config.yaml
num_key_value_heads: 4
init_std_o: 0.00391
lr_mult_o: 4.0
max_grad_norm: 2.0
MLP neurons of a small language model. Each row is named by its layer, matrix (up: input weights) and neuron, and shows model dimensions 0-191. Each number is 500 + 40 x the weight over its row's rms, rounded and kept within 0 to 999. Numbers have three digits each.
After each neuron's rows, "fires on" lists the tokens most often at its 100 highest values on Wikipedia text that the model never trained on; "fires after" lists the tokens most often just before its 100 highest values on Wikipedia text that the model never trained on.

L3.up600:530541552515529515495481478500489505496543531499418515526476484528477545482482465441501561509523435449450487510481471534451511519512554439539458493507483453503513542566511533568539497608491505532473504448524594536500526465513474516421448482471506500520562487496423434482504520473510449509471494463538492576486477530461467577488574548531457495436462529562541538484484500525527530476543424426539544490491429453539533453491507510511437558485508534580477488526448535450527474538476454477527489455544500543456537568505531482450396460456513500451490481557595460488520394484570468454
fires on: " ", "v", "|", "p"
fires after: " on", "On", " ", " On", " Har", "\n"

L10.up517:567540547484546490566433489495457528527510497492536471555410536487503481508531475557571485506516486539539480468479498478439541534475484447478432510487539476534477484598519531497541443457517446514544572523549523547585461493536485501487519399575475487487490501492532489492530482537560510460455488497480520503420473535476501437515550465458489502511570519471519444476533506451569500462529515451519422482468507476564506507501431422458468495480441471431542580520472499495572471531459582401448458458524519518497554498517461519494429545591450522493529497548533454552473544450483519467
fires on: "20", " s", "19", "at", "apt"
fires after: " ", " B", " b", "s", "–", " R"

L4.up51:458518522373559517492433498499524469524463560436506460496539480496495486484464463493452518547487486462459487480530476481484436528544512519508532544499539470485499528573587519528545533482464522552355526474516510525488481503458516517523526467556514557531455552489457548488585602420549458538523425513526454526535536458576505442493530490547484508486553485491483435500512540520549494479453480398494509516528513458500456544434508600483517542524509502481435489537561498412508534521519503523520548503521472518480467543550487459490532529496530442540525502476508388496481404521503487484
fires on: " ", "ing", "é", "ic", "-", " of"
fires after: " on", " Jos", " On", "om", "On", " |"

L16.up480:488468502510492541522495489539498453503476491538589493439503478454412502471503544499540510511492487537448455395488505508485506518503464508450564555511530535512472435460526539468514564522510477461490455520543512529538477535494569527520550548578464422569479461522422469553460501534514495435477525499513501506472538459448596458455508484589484595511463487518535547462510458499410502464556537470467415509470596486508454449531466525574564433450499529556460488499550520493532535524496468486490503579560458439493493546478465522551478521417485517503512486453503438509505566466510494572
fires on: " ", ":", "qu", "–"
fires after: " |", "3", "|"

L9.up755:533584517442538440477468511497471563530511468550495534452505467539439520477448494580507454468447434464521492523504534472454535530487512494538513504506520526550491462484474501474515590504466518533509477596593494496480482588570464482517434528581489449500442532425418561486463493454493467474492519544446441491443503489505475455443514467486525525515536563568467457510469512497492481521517543518443530489485536454533569530505440493535486448490460495449472494494478545512485477568553508529421501534465477510480622506441530506576411512538514543504519487519544562567456508421525484457
fires on: "20", "19", "18", "k", "y"
fires after: " ", "–", " f"

L14.up318:489534416535501553503489537464546528532488562538521493481605524505505496528505483560523543518447495442520510495477466443580493492530472517470519471525518498536452441469550533501554511478521472505511444533550526438483442455495458465558458508569525496533535506477494448493503518514487483395534537468486432488516582476472456489485582504561491531514497430470479491493532551538544469528487522470450497582545467475514514496451472519527493521438509507524401511347459587504513540511465484440467510488440562524531609493527549579498440493569454503452447501493492467495514475487493429491
fires on: ":", ".", ","
fires after: "3", "6", "5", "2", "4"

L13.up628:531394480463466482480510516531485464484504524511517451386531497503459503455503500484421472440469502476546413570497486540428513544502521518489545540563493535537476485533472576484468520435451523420604450529524511417503498510525512510479587474600515540469476499475481521493536450461470537466462568536538532521470488555491587465435491508574502534516536510576476526536515500470463573466464564462477496503511517455532509474565518477530543521487472460504510544530571475447480617457509459495497565501489434495477515510485467524547486481449513479418545527490435536515458478504479467498
fires on: "–", " ", " in", "+", " +", "-"
fires after: " |", "3", "2", " (", " was"

L7.up516:539542528436430495570497504452550529515480566563529475476458568522529574504537557490536546466476464526494401529495491493497506409556457491509488526466473502463509434495518417455448562546516482476506480534548439475541483452538503523504478387492512412545484469554412484535530565570538574489533554482521530470468541473475539507551469467504507459478476543482521498547455544477549521468431477505540517557512498499484497532559446496467471598465465540438534545482569494543459468536487413488488523462547473454477460515521466495474492515502465487528502490446427563523495515468571530502
fires on: " ", "19", "ic", "an", "it", "il"
fires after: ",", " V", " v", " ", "V", "M"

L16.up241:499507502439536550504489507475488546513531500500528442475488463464497533480399485539522497530572546496517500481468496509448471544463542512497482509523424460596460471481515480482506535483513435439464496559548506502541405576575461518587400512481485499538486517429471570553512534450536505475416545548493455494497508446512482540526512486502558547509492506503504505463524515522489472479545543489446437520555560426570483458455394469487467517486533519493469514501489452531532466510524440512476583518433508492556607519477469527534474528536436532482474461500555552499410518465489593480
fires on: ":", "19", "18", "20", ","
fires after: " ", "5", " (", "6", "–"

L13.up465:534495488528497471488453491486487568464499513505480479434498466465422473521549539541484509539510524542420454480511503513481513446516563483525484412532471503507447537478482512451461536534448440434461450610553476477534447565528444484559513552505543496419451573465563473447555501543524542500535595542389476536546544512505561488474508499542535554493506510490555524591494443467527546489474535479476445466457484474466572527496488503495445537459462554493410522465460518487496580576500485449439484521476519469495503520486504534555503492532481552434479502514530534567472457517553500449
fires on: ":", " of", "°"
fires after: " one", "3", "5", "2", "4", "6"

L12.up460:469530489435509485545556527483475506450470547505566468445524506404507509511522535502519474448526488437509442510485398622510512529474462449510448445556496411553483439519535539468571509547468546457534457513472459455520486551539503469493481500568468464497541502517516545480522517538507455430554519426442512469510524513530588469497557529552528469489487488514553514502484480490471475533532581505498459505490478453552504561398396565574589535407530521484520528523464493472448512493504477513427492559545505502558512519524491483512523488471453503468505491534519456483502453531530521424
fires on: " ", ":", "–", "te"
fires after: " |", "2", "3", "4"